MLP neurons of a small language model. Each row is named by its layer, matrix (up: input weights; down: output weights) and neuron, and shows model dimensions 80-143. Each number is 128 + 32 x the weight over its row's rms, rounded and kept within 0 to 255.
A block is one neuron, or neurons of one layer that tend to fire together. After each block is what it responds to, as a language model described it from the Wikipedia text at the highest values.

L3.up355 [ 67 107 116 119 137 201  99 113 134 160 157 122 116 132  94 154 131 174 111 112 136 121 119 104  74 129  91 159 125 131 140 127  82 133  99 104 155 117 153  82 110 102  90 143 119  91 178  79 145 163 155 147 188 100 106 144 202  81 137 114 122 179 112 170]
L3.down355 [151 129 176 123  83  51 149 155 139 128 136 155 150 104 132 128 112  73 141 130 128 172 127 162 166 143 184 129 121  90 129 158 146 142 148  83 142 188 137 154 160 165 114  77 175 156 124 176  72  48 154 104  77 135 110 133  88 114 118 133 147 100 122 137]
L3.up880 [ 67  88  44  80 118 122 122 160 146 175  89 122  83 116 104 142 113 145 156 162 144  81 119 109 200 125 164 216 117 119 117 156 108 124 137 122 157  92 157 106 124 152 154  94 157  71  89 135  93 149 104 117 160 117 152 102 161  88 135 115 113 118  99 104]
L3.down880 [162 113 117 107 102  98 167  72 122 161 145 120 126 169 165 152  81 139 117 215  88  87 112 157 128  77 193 181 176 116 140 145 112  82 110 117 136  96  71  96 143 108 134 123 111 156 123 183  74 115 155 178 142 116 132 115 174 144 127 137 116 114 147 101]
L3.up1198 [137  70  41 137 204 122 140  90 105 149 144 114 117 112 136 145 170 142 144 183 146 123 132 162 145  80 123 233 134 152 164 179  82 118 136 115 144  81 153  98 130 146  61 138 135 113  92 139 127 114 106 147 174 104 132 115 161 106 139 157  39 106  77 114]
L3.down1198 [118 108 111  91 148  73 138 102 121 103 115 119 130 121 123 131 156 181 139 135 104 116 137 168 149  65 138 212 137 156 157 154  85 136 144 106  89  59 118 100 113 144 115  90 130 157 107 127  88 125 170  85 178 123 125 136 176  97 161 118  88 117 101  92]
L3.up1226 [147  91 115 108 169 118 124 137 102 127 170 129 118 104 116 178 139 105 158 138 133 112  48 156 140 145  94 109 107 104 184 126 142 157 126 108 158 194  98  82 172 111 122  63 114  95 131 149  72 164 179  38 137  93 128 139 156  92 172  90 103 175  81 129]
L3.down1226 [ 98 149 138 121 136 105 106 142 124 155 137  80 163 122 110 131 143 117 116  89 146 142 241 127 126 120 107 140 100 131  76 115 153 101 106 101 117 104 110 129 112 109 102 171 134 155  92 141 160  86 127 201 124 165  92 115 118 124  81 201 196 108 184 134]
Description: Modal verbs and infinitive "to" that immediately precede a bare verb, especially must, could, may, as in "must be allowed", "decided to keep".

L5.up283 [ 96 111  95 129 176 189 125  72 157 154  88  56 152 126 112  62 184 115 126  93  79 136  89 113 133 110 121 141 160 109 115 129 110 115 139 177 131 155 157 193  80 143 124  79 171 188 158 121  66 120 158 131 115 136 101 153 105 134 184 111  79 116 123 137]
L5.down283 [148 100  87 124 157 128 144 116 127 121 102 121 103  92 117 122  72 146 148 165 141 145 132 171 189 193 141 110 117 102 183 139 168  78 157 125  86 148 104 130 141  73  75 159 105 128 122  84 109 154 124 174 117 104 161 169 160  91 101  94 143 138 202 123]
L5.up574 [115 122  85 140 122 107  97  56 123 172 112  69 166 165 141 175 143 108 156 145 172 147 150  69 152 147 108  69 115 173  96 156 141 149 159 126 123 120 140 102 141 159 120 174 151 135 126  78  98 163  72 140 197 104  46 142 148 141 136  42 121  50  36 175]
L5.down574 [126 126  97  98 128 114 110 154 154 110 163 120 133 117 140 169 182 181  88 151  99 100 124 129  78 127  98 165 136 133 212 114 118 175  66 160 155 182 174 114 120 117 128 111 142 136  84 131 154 107 130 168  99  86  73 167 133 126  78 170 133 147 201 135]
L5.up656 [ 78 111 215 143 148 159 161 104 173  61 158 101 114 118  69 115 143 111 103 143  75  87  92  80 180 153 102 128 128  66  84 115  73 121  54 100 114 127 124 115 150 133  74 121 176 149  93 120 110 140 125 122 143 136  94 106 130  99 118 139  67 131  25 177]
L5.down656 [194 148 132 135 152 139  89  91 144 158 159 143 201 129  95 181  64 132  79  13 131 129 178 152 142  77 145 116 116 144 187 115 150 128 148  63 156 116 179  94 177 144 138 138 118 124 110 168 145 148  86 192 116 137 111 134  90  23 117 172 115 187 118 155]
L5.up924 [117  80 118 159 171 107  95  90 159 147 169  78 115 104 156 153 124 142 150 175  92 111 113 115 161 134 149  97 138  89 103 178 176 124 110 165 135 138 139 140  98  70 121 171 135 135  88 109 127  81 126 151 144 166  96 168 126  88 145 116  77  95  78 134]
L5.down924 [ 87 158 112 101 164 136  87 126 147 132 101 120 131 120 110 112 162 176  78  73 158 131 165 111 130 152 118  98 111 100 121  65  92 147 148 122 150  97 173 146  90 139 112 140 134 123 118 124  94 100 153 104 115  84 181 114  86 132 162 109 152 160 125 131]
Description: Short pieces in the middle of a word split into several tokens, often right after a prefix, e.g. sub-m-ission, un-ass-isted, dep-l-oyed, Co-op-eration.

L3.up304 [157 147 117 154 157 134 137  79  86 116 146 144 156 121  84 123 129 112 146 101 150 176  98  78 151  91  90 153  91 140 135  90 137  72 141 156 164 132 150 147 102 158 114 133 140 118 178 115 147 157 158 193 173 171 106 144 102  79 101 119 113  83 156 169]
L3.down304 [130 134  90  79  84 100 164 153 142 140 126 138 101 137 162 145  97 153 137 156  87 109 112 149  62 133 119  89 208 151 163 146 136 166 177 124 154 125 123 117 126 105  86 144 138  99 111 120 161 133 130  92  80 120 151 110 172 119 191 117 163 182 105 138]
L3.up586 [149 107 140 170 121 149 144 164  45 140 159 143 148  88 151 112 120 184 120 154 131 174 146 130 210 133 133 170  76 116 130 151 100 123 125  94 164 168 145 122 165 128 144 141  87 106 118 100 130 125  83 148 126 168 134 130 167 162 107 165 110 136 141 183]
L3.down586 [201 134 134  91 171 120 100 144 129 137 125 111 113 139 121 106  81 195  68 119  99  88 116 114 112 158  65 147 191 133  93 108 117 134 115 200 146 108 183 145  92 122 135 139 146  91  83 129 158 107 141 125 137 157 133 124 135 120 185  62 133  71 101 107]
L3.up623 [ 96 153 171 150 145 199  89 107 119 133 124 163  97 113 137  94 121 113 110 108 114 152 182  90 110 126 169 120 126 214  90 141 116 113 155 143 161  59 113 139 130 165 161 170  72 145 128 107 149 128 132 205 141 156 124 149 160  73 118 104 100 144 124 107]
L3.down623 [139 118  77 108  90  51 175 142 143 146 132  92 187 135 108 166 101 113 139 178 127  62 103 155 151 124 101 138 153  75 145 108 175 158 120  93 129 195 126 135 123 104  98  91 154  90 113 158 137  88  98  83 127 108 139 134  98 152 143 119 152 107 128 187]
L3.up665 [160  82 167  94 124 152  37 148 127 154 160 130 123 116 108 156 148  95 105 111 146 207  92 129 115 157 125 120 100 115 137 172  81  54 152 156 100 178 131  93 155 140  81 153 134 107 152 107 120 134 153 152 121 149 140 112  90 143 104 138  91 141 119 136]
L3.down665 [136 105 135 121  79 170  86 131  69 139  70 124 181  89 143 163 113 126 140 113 148 177 137 159 139  90 171 130  99 114 135 211 113  77 126 177 163 155 143  93 139 143  94 155 178  83 126 166 153 145 151 119 131 115 131 137 158  83 135  80 138  74 147 184]
Description: Word-piece tokens in the middle of foreign names and titles (Spanish, French, Slavic, Indian, Japanese, Chinese), e.g. Vuk-aj-lović, Sébast-ien, San in San Juan.

L5.up735 [140 164 138 167  55 100 167 157 202  96 173 129 115 113 102 140  95 195 103  67 142 102 132 149 171 132  98 127 144 127 152 110 152 133 168 191  92  93 186 182 159  94 146 157 150 109 111 130  91 117 146  79 130 128 112 162 110 126 166 143 181  75 145 129]
L5.down735 [119  51 130  99 141 183  79 155 104 142 106 111 150 123 123 127 107  55 121 201 111 181 143 132 108  94 123 143 139  97 140 151 131 114 110  66 195 191  89 143 121 108  98 121 116 146 117 115 124 126 160 169 148 130 109  66 112 125 123 148 129 168  85 157]
L5.up995 [180 117 140  89 150 120 111  91 130 148 145 147 111  86 133 125 157 118 116 126 190 137 134 101  91 144 100 151 172 119  91 117 137 142 169 150  75  95 133  72 118 140 120 140 117  80 184 165 119 150 201  73  96 126 159 130 160 117 132 128 125 110 129 139]
L5.down995 [ 78 129  96 155 161 147 123 177 140 108 173 145 151 129  95 116 132 143  75 118  82 135 156 128 175 143  37  82  98 190 114 102 128 117  74 145 181 140 155 141 107  86 129 114 109 134  85  88 135 166  82 154 194 176 130 131 129 118 115  76 140 141 121 163]
L5.up1100 [143 151 129 126 179 120 132 144  82  74 111 129 205 169 103 129 115 134 105 152 106 153 144 138 166 130 139 179 164 177 159 161  78 108 145 109 204 103 116 124 108 101 121 131 176 159 162 110 155 142 162  69 111 149 176 151 150 147 153 120 111 146 186 155]
L5.down1100 [115 210 120 201 167 144 132 149 147 138 137 152 105 158 135 124 158  71  74 116 142  75 153 113 131  94   0 139 131 151 127 121 127 143 122 106 145 110 143 111 109 182 127 146  98 144 110 100 154 110 105 124 107 122 139 126 151  78  88  82 159 134 133  97]
L5.up1174 [144 157 154 140 103 127 114 162 106 138 159  52 165 149 118 141 124 158  77 124  97 123 184 116 120 150 162 144 156 193  77 121 166 162 138 112 149 145 202 153  85 215 131 151 120  99 189 121 156  82 172 171 157 138 155 114 120  77 135 106  90 105 169 140]
L5.down1174 [145 137  85 111 124 178 102 132  63 190 101 210 148 145 133 137  71  78  86 165 125 121 125  91 158 120  39 133 156 138 148 112 130 104 132 167 170 181 129 111 134 136 147 154 107  99 157  75  69  93 128 139  85 146 133  96 148 182 175 113 125 157  81 199]
Description: Later word-piece fragments inside foreign proper names of people and places, often romanized Asian names, such as Naz-ir, Ch-ing, W-oo.

L5.up229 [147 136 144 118 192  76 112 154 132 139 140 130 103 137 169 164 136 137 130 162 150  93 119 130 146 215  69  92 146  73 170 160 107 132 134 136 153 138 123 147  86 110 102 136 218 112  89 112 132  97 103  69 132 109 130 151 155 117  87 169  56 133  73 164]
L5.down229 [111 124  81 116 133 191 164 193 128 121 111 111  77 138 120 137  98 156 140 157 146 150  93 138  85 182  92 149 138  87 195 108  85 155 105 142 167 117 135  96 145 162  92 149 156  88 145 165 147 132 117 149 104 174  93 173 135  57  64 168  93 111 178 114]
L5.up328 [131  92  83 152 135 121 124 151 138 154  97 104 115 188  93 199  68 134 111 137 114 113 122 147 175 169 129 140 126 139 136 245 110 109 159 130 146 172 141  95 150 188 115 107 161 102 175  87  48  98  91  75 107 100  95 147 184 143 104 141 156  98  79 102]
L5.down328 [143 158 179  98 118 199 123 120 140 169 179 141 124 138 207  97 220 127  68 115 160 145  83  87 143 134  93 141 116 115  92  77 111 118 155  99  50 122 142 133 156  81 147 138 104 112  88 160 176 183  87 134 116 183 173 113  75 128 144 163 153 158 156 119]
L5.up500 [146  82 150 109  83 180 130 133  88 102 250 120  80 156 167  85 123 122 146 140 109 131 127  47 143 145 112 125  96 117 127 129 188 162 174 160 145 114  97 142  99 159 128 156  92  97 176 139 169 181 113 116  98 146 132  70 149 142 139 124 173 107 118 120]
L5.down500 [134 201  90 144 122 116  80 134 153 126 151 182  50  91 163 154 103 116 170 148 107 169  90 151 166 156  90 163 165  72 184 104 140 117  86 158 140 132 168 105 127  80 118  82 142 157 128 167 142 106 149 161 137 165 128 162  63 123 144 122  92 122 192  91]
L5.up682 [ 92 163 108  81 134 154 175 122  79 149 164 129 181 121 107 124  91 151 125 143 183 103  96 118 195 166 162 116 173 164 146 145 107 129 179 165 154 112 134 223  41 161  81 193 149 178 128 106 110 193 103 133  79 142 193  86 116 150 161 122 189 155 107  85]
L5.down682 [160  99  76 126 137  99 122 136 160 140 164 135  77 123 140  93 152  89 159 108 114 156 172 157  88  81 255 122 130 139 123 182 188 175 108 139 132 148 158 131 120 110 154 117 128 180 115  98  79 117 136 101 144 126 159 116 129 111 111 158 139 131 172 122]
Description: Second word-piece that completes a common word after a short, oddly split prefix, as in Y-ou, I-ow-a, wh-om, Sat-ur-day, s-ay, G-ot, Ag-re-ements, often in lyrics, song titles or sports tables.

L3.up718 [194 116  86 121 190 115  80 100 129  74  76 137 127 164  88  95 130 120 122 118 116 137 124 126 171 154 134  76 109 131 140 161 172  77 119 121 111  89 118 180  75 120 126 163 135 179 150 140 168 135  68  90 101 108 116 107 180 177  95 153 100 116 157 143]
L3.down718 [131 112 172  95  74 146 160 114  92 234 164 131 128 139 129 179 164 122  68 116 149 115 111 179  77 150 126 178 141 147 114 126 164 182 106 135  97 137 159  83 102 170 106 176 117  88 111 152 129 161 113 200 183 167 199 172  93  98 122 110 124 116 103 147]
L3.up1054 [148 145 142 118 109 154 145 142 146 148  85 109 131 107 111 155 132 198  99 105 122 106  81 175 146  63 172 126 123 115 102 108 106 120 166 122 115 128 113  90 146  99 173 104  87 120 148 157  81 159 181 128 139 106 122  45  89 168 145 107  72 134 134 104]
L3.down1054 [142 160 153 136 173 111 110  73 142  89 133 130 147 125 105 158 126 108 132 135 126 123 173 109 118 128 138 164 157 118 153 146 140 177 103 159 122 112 150 139 142  91 113 126 125 138 102  54 173 134 126 156 102 112 154 186 124  77 169 123 158 100 105 135]
L3.up1118 [ 88 123 108 107 114 147 138 119 103 105  98 108 119  91  71 108 106 182 181 119 151  92  98 150  76 120 162  39 106 177 148 129 127 107 130 110  89  83 132 147 135  85 160 143 163 175 160 102 106 159 184 130 165 117  95 130 139  97  91 125 152  82 172 138]
L3.down1118 [173 175 110 136 146 104 173 103 136 138 151 161 152 163 125 173 109  79 159 143 126 127 151 137 181 119 130 194 153 124 103 182 147 144 101 145 135 190 163 166 144 183 117 146 131  24 129 176 130 122  67 119  83 179 154 160  95 135 166 121  70 138 149 101]
L3.up1266 [147 143 132  76  92 137  97 118 136 156 126  97  98 183 118 119  99 229 114  64 145  96  72 125 121 126 100  88 136 136 154  97  62 122 126 202 107 163 158 133 107 122 137 147 110 138  98 158 143 161 113 125 116 130 144 103 108  75 116  43 151 127 102 143]
L3.down1266 [178 176 121 158 114 118 121 150  96  64 149 153 129  77 137 151 175  79 166 164 147 171 168 134 114 127 148 115 152 107  81 138 132  98  81 180 158 107  85 108 127 120 121 105 112 141 141  74  82 134  87 127 136 128 121 131 144 142 147 180 156 100 121 113]
Description: Middle or final digit chunks inside multi-digit numbers such as vote counts, populations, years, grosses and IDs (1,8-49, 201-0), plus some mid-word fragments (diffic-ult).

L3.up226 [183  62 185 134  99  90 127  93  76 167 174  90 116 171 145 198 127  94 161 126 133 183 168  99 183 137 128 113 136  89 163 130 110 141  94 114 188 127 116 134  59 122 134 141  96 122  78 193 121 112 129 173 154 162 129 180 113 100 102 154 159 152  99 154]
L3.down226 [ 72 168  84  73 171 158 135 119 114 121  91 158 104  70  92 142 159 148 123 176 161  41 130  69 107 123  84 107 151 148  91 167 153 123 144  88 110 162 100  89 148 159 112 127 143  65 182 130 101  69 158 143 114 126 100 161 103 120 178 104 140 122 130  79]
L3.up528 [139 150 147  94  76 101 118 142 170 149 150 110 142 106  95  68  51 164  88  99 120  90 123  79  60 133 217 161 166 100  69 110  79 142 131 151 124 112 151 135  80 133 146 142 135 149 131 139 127 121 105 150 122 126 128 152 109 134 197 131 162 110 147 169]
L3.down528 [ 83  91 119 109 188 134 141  73 141 137 142 132 147 196 168  87 120 180 133 168  99 171 135 116  98  92 149 122 161 133 103 125 128 137 142 122 133 107 194 121  75 137 117 109  92 156 127 162 113 172 170 157 158 118 171 182 119  61 110 141  83 112 110 130]
L3.up822 [139  98  90 144 112  98  97  95 133 126 124  58 117 175 100 146  66 145 144 133 169 139 149 113 113  99 171 178 122  73 155 139  99 115 115 135 125 125 126 130 102  64 165 120 126 106 118  94 114 147 142  98 187  96 159 139  99  78 123  73  93 104 113 112]
L3.down822 [171 142 169  99 191 145 152  89  95 121 151 122 110 146 177  76 134 121  99  89  74 173 160 141 116 106  89  94 206 136 102 105 195 131 166 103 163 170 126  73 111  94 103 173 128 143 111 109 115 149  98 174 173 190 149 143 132 180 129  67  89 148 131 129]
L3.up1138 [125 114  86 141 132  80 163 141 157 117 133  41 141 102 107 171 203 108  99 144 137  90 107 143 201 124 177 142 147 125 105 158  89 104 141 142  91  95 140 131 147  96 120 140 142 158 122 106  83 136 155 158 105 104 188 145 115 128 145 100 103 155 145 110]
L3.down1138 [169 132 161  71 133 148 150 129 121 129 108 189  81 172 151 114 125 160 139 110 140 104 126 103  86 119  92 133 185 145 111 130 116 125 126  93 178 101 122 105  90 162 168  79 146 140  72 112 179 127  97  98 125  74  81 125 120 159 108 153 187  97 119 143]
Description: First piece of a word split into several tokens, often right after an opening parenthesis or quote mark, e.g. (re|al, "g|ets, res|iding.

L2.up157 [138 112  95  81 156  95  65 117 173 136 160 127 147  45  98  88 155 132 119  89 128 166 161 141  99 109 142 149 148 152 130 135 103  43 125 117  83 160 137 139 131 153 134 139  97 133 155 141 173 135 141 128 113 160 129 104  84 119  84 120  90  56 185 157]
L2.down157 [185 185 131 139 164 117  62  69 117 147 130 113 142 132 141 128 132  94 131 107 153 158 129 154 119 110 131  87 119 203 128 181 150 101 158 141 144 106 127 137 173 183  94 193 156 125 128 184 145 138 178 147 174 138  90 138 138  78  56  98 136  92 170 131]
Description: Word pieces inside Spanish or Portuguese proper names of places, people and clubs, e.g. San (Juan), Palacio, Teotihuacán, Sérgio, plus ESP codes.

L2.up380 [104 112 102 130 135 174  84 123 138 121 103  91  97  90 122 173 122  85  55 173 144  88 140 159  98 133  97 113 143 102 127 154 155 154 154 120 145 150 168 109 136  89 124 129  99 117 124 116 164 116 122 147 108 199 111 124  97 144 173 158 168 139 126  30]
L2.down380 [114 155 121 123 142  66 164  96 126  34 146 139 124 134 156 127 164 143 166  84 127 166 120  91 120 119 153 157 140 177 117 120 101 108  91 144 102 117 107 162 107 174 150 144 150 134 122 156 106 152  77 116 116  58 142 145 157 132 103 105  94 139 116 155]
Description: Time nouns after number words or determiners (three years, last years, the time, summer), word-final pieces completing split words (denominated, shown, exploited), and slashes between names.

L2.up1096 [159 135 142  62 107  71 146  72 116 185 159  34 166 121 142 119  98 146 144 144 153 110 122 151 122 166 103  88 150 147 129 110 128 194 165 103 121 143 137 126 157 156 121 154 121 144 131 142 107 149 126 143  38 115 164 127 116  81 121 108 125 116 106  92]
L2.down1096 [ 71 158  79 181 101 153 119 121 140 114 145 111 139 146 142  94 104 145 105 149 122 143 136 128 179 145 208 109 122 130 130 147 117 139 124 104 136 107 137 150 144 102 108  74 108 177 135 141 122  86 127 175 141 153 120  86 178  92 165 127 156 142 166 158]
Description: Last digit piece of a multi-digit number, mostly census counts, population figures, years and table statistics, e.g. 37|1, 1,7|51, 197|1.

L3.up245 [117 101 167 132 125 132 131 108 172 127 120 107  57 168 162 113 131 117 115 162 113 105 113 109 159 163 120 110 133 117  75 106 143 190 123 132 161 183 109  87 130 151 120 175 170  88 173 131 117  96 139 116 115  83  89 146 150 131  66 148 150 149 101 157]
L3.down245 [122 121  39  96 124  62 143  87 175 136  94 157  77 114 104 119 145 104 178 143 107 134  60 169 132 149  79 145 153 121 170 121  73 117 133  81  84 128 195 114  81 104  90 120 120 167 153 138 105  98 102 119 133 130 115 186 139 159 126 172  77 141  98  66]
L3.up715 [164 101 135 106 137 138  78 106 132 171 171 100 159 169 162 179 106 129  65 121 164 120  50 150 125 124 122 121 144 116 109 111 153 120 148 112 160  66 144 121  78 140 101 131 175 135 132  98 119 171 143 130 115 112 164 163 111  86 162 154 136  68  64 113]
L3.down715 [136 126 130 119  90 148 171 137 131  97  85 206 111 145 153 112 213 125 171 115 123 153 131  98 115 120 105 113 130 136 145 138  73 124 106 166 116 159  90 173 135 102 157 130  76  85 133 127 141  58 122 152 157 178 143 134 134 111 116  71 139 191 180 153]
L3.up993 [125 169  97 156 107  98 119 134 127 140  89 128 145 125 155 110 209 128 154 112 178 141 124 183 175 154 125  99 129 120  95 134 169 175  81 117 159 139 140  85 160 108 139 164 193 169 128 133 135 114 145 168 148 142 111 112 112  90  73 139 149  91 157 106]
L3.down993 [136 106 175 114 133 126 157 133 102  87 149  88 116 130 129 122  65  89  82 151  91 115 123 127 101 126  95 130 157 190 193 131  41  91 188 129 106 124 138 118  61 115  92  92 120  96 121  96  84 124 162 135 131 139 125 142 116 117 187 114  99 128 106 138]
L3.up1264 [150 141  91 127 107  89 125 137 150 157  89 135  66 145 105 152 146 148 148  62 128 134 191 133 148 110 107 109 100 136 162 152 154 139 125 120  97 111 143 155 119 138 129 104 114 174 194 158 181 149 118  97 117 127  93 132 132 132 115 106  91 140 122 125]
L3.down1264 [143 109 125 126 126 141 171  95 141 163 152  93 127 116 151 119  59  67 115 212 139 124  91 140 155 109 102 105 120 136 141 130 180 113  97 194 121 160 114 103 138 135 129 153 134 114  54 111 137 142 142 139  90 150 185 106  93  79 140  94 150 108 150 151]
Description: Short second word pieces right after an initial letter or two, as in Wh-at, T-o, sh-ut, W-at, F-rom, plus "time" in "at the time" and "of time".

L5.up483 [118 146 135 181 161 148  88 103 162 173 139 135 118 146 139 164 136 192 143 100 114 108 148 141 108 109  86 119 173 154 124 154 145  92 151 125 131 145 115 117 148 163 134 103 147 143 132 120  93 108 135 159 146 108 150 135 132 122 165  59 119  95 188  83]
L5.down483 [145 141 111 127 110 106 116 206 153 142 187 150 116 136 118 149  85 132  75  99 151 129 146  97 132 122 175  69 115 198  77 101 132 159 153 132 144 111 108 192 127 117 131  87 119 107 163 174 172 172 149 120 153 157 115 118 109 138  89  81 164 157 138 146]
L5.up599 [ 91 107 100 143 144 153 155  84 135 136 100  96 120  99 103 156 138  97 108  79 129 139 129 140 143 202 104  43 104 140  96 148 132 136  84 139 134 163 135 135 105 179 106 116 122 157 122 161 118 149 181  95 104  97  58  98 163 105 166 151 161 156 116 141]
L5.down599 [137  81 164 152 136 137 138 132 108 135  89 130 122 182 111 173 162  80 106 156 115 103 191  69 111 149  77 143  90 139  97 139 105 116 118 180 185 147 109  85 112 148 138 137 156 114 117 120 116  91 150 125 103 114 168 156 116 183 119  69 135  90 106 105]
L5.up1210 [156 159  70 118 172  94 104 104 172 175 191 108 108 135 104 205 113 169 111 138  94 124 112 177 150 171 100  95 131 107 143 176 134 118 109 161  96 149 118 149 146  84 178 139  74 119 140  87  90  87 159 124 111 144 117 145 121 196 132  83 122 118 181 183]
L5.down1210 [ 89 154 165 175 116 105 122 138 157 177 130 151 108 126 125 128 151 219 141 137 136  86 149 126 120 152 111 125 142 133  94 132 121 137 165 107 170 113 104 162 183 165  70  85 126 142 112 136 169 102 113 125 183 104 118 138  69 123 125 134 103 129 131 129]
L5.up1241 [151  74 121 151 123 121 127 145 127 151 109 100 103 171 114 123 120 128 193  76 161 135 113 129 130 130 119  80 154 188 188 207 139 131 167 147 102 176 149 160 145 144 112 144 111 190 103 138 126 163 191 162 105 149 128 140 138  91 176 107 104 140 162 197]
L5.down1241 [120  81  83 151 147 102 124 139 145 154 176 139  99 103 199  99 164 129  88 123 123  94 165 193  89 166  86 106 116  97 135 201 163 117 166 110 141 129  94 177 122 147  84 159 182 121 157 134  83 161 169 199  67 118 113  96 121 191 155 123 151 145  91 129]
Description: Later digit chunks inside multi-token numbers giving counts or measures (8|45 wounded, 1,160,|000 sq ft), plus quantifier pieces like Sever|al, some, one of.

L5.up774 [137 111 118 130 123 187 185  38 150 129 106 100  73 146 135 139 121 135 134 123 131 162 126  85 157 117 226 160  92 141 110 175 125 117 133  65 161 197 128 163 161 175 109 161  90 134  84  92 105 122  85 166 168  87 164 140 133 124 107 137 132 117 174  97]
L5.down774 [152 117 130 120 182 120 112 150 231  98 100 144  97  55 139 124 149 134 101 149  90 130 151 125  80  79 142 133 235 103 162 152 131 116 130 145  70  78  83 190 109 121 132 116 158  90 127 123 115  93 208 135 151 181 121 153 142 103 143 113 150 113  82 139]
L5.up872 [136  40 135  87 128 160 145 122 160 155 131  94 115 143 165 135 144 102 126 132  79 138 139 124 122 108 101 139  93 183  87 139 138  70 128 121  94  95  92 124 119 104 161 160 145 162 110  89 104 159 108  68 191 134 193 130 174 145 157 114  78 105 118 130]
L5.down872 [152  97  88 103 177  99 127  68  97  79 124 125 212 161 133 142 119 137 150 134 160 176 181 170  97 113 175 169 126 111 161 156 168 157 104 205 165  69 141 111 109 132 141 139  65 139 160  88 121 148 112  84 125 143 120 180 116 120 137 138 125 133 144 169]
L5.up1190 [105  92 179 166 183 102 181 136 124 179 116 139 119 120 126 118 115 184 122 135 168 159 118 116 161 124 130 122 159 145 176 189  55  98 190 124 202 113 151 158 116 200 140 129 161 189 128 144  92 168 146 130 160 148 137 141 105 109 106 106  93 144 119  91]
L5.down1190 [107 106 117  99 116 165 119 122 124 194  83 143 119 112 127 144 162 133 109 152 142 175  72 120 166 106  55 137 148 144 161 135 113 116 123 100 105 142 153  83 127 155 114 108 137  30 102 174 139 156 120 117 112 150 131 154 162 123 125 139  61  94 108 118]
L5.up1277 [ 92 116 183 161 147  82 166  85  68 151  49 120  78 129  70 120  83 132 122 154 120  44 167 115 155  82 140 124 136 136 186 112 127 102 113  90 112 140 128  80 157 100 145 136 107 167 105 146  52 126 146 103 113 101 139 163 157 113 109 123 145  75 160 148]
L5.down1277 [104 113  96 108 140 103  66 136 159 166 164 149 141 115 151 162 138 193 160 133 112 155  55 115 129 195  93 188 154 125 137 188 121 151 154 175 138  95 103 156 152 169  95 131 131  92 144 151 130  89 114 138 159 113  95  91 152  97 123 139 101 128  55 134]
Description: Fires on words that come right before a bare verb: infinitive to, modals (can, could, would), not, and n't, e.g. don't know, able to.

L2.up194 [168  75 156 156 110 167 134 162 118  83 113 136 176 125 122 157 157 132  80 171 133 149  96 149 110  43 120 169 159 131 127  84 150 153 108  89 119 119  98  96 123 118  97 132 147 101 171 173 145 114 172  92 158 168 119  89  90 120 143 158 178 110 110  74]
L2.down194 [ 73  80 155 146  41 143 131 156 140 103 110 125 138 112 117 131 103 115 144 162  66 170 110  75 128 113 194 165 116 119  98 135 158 119 120  74 127  80 103 154 137 171 179  98 145 114 137 137 122 152 140 115 149 145 151  95 144 147  56  85  98 120 151  70]
Description: Auxiliary or modal verbs right after a subject, strongest for did, do or does before not, and also had, has, can, would.

L2.up133 [134 151 142 153 118 144 120 138  82 130 108  81 116  61 116 105 149 146 103  95 146 111 128  95 103  81 149 142 119 143 100  49 124 203 115 201 141 129 146  85  85 120  89  95 165  89 182 132 152 130 123 171 107 117 119 121 131 157 154 127 118 110 128 155]
L2.down133 [185 204 179  88  75 105 112 171 153 151  91 119 156  95 111 118 176 109 154 137 131 126 211 130 167 143 116 165  91 125 183 143  89  78 122  89 121 152 107 180 118 133 150 126 102 133 169 167  94  67 150 126  97 198  98 111 148 101 120 101 179 141 133 149]
Description: Fires on first pieces of split words in articles about music, film and releases, such as "rele" in releases, "iss" in issue, "front" in frontman.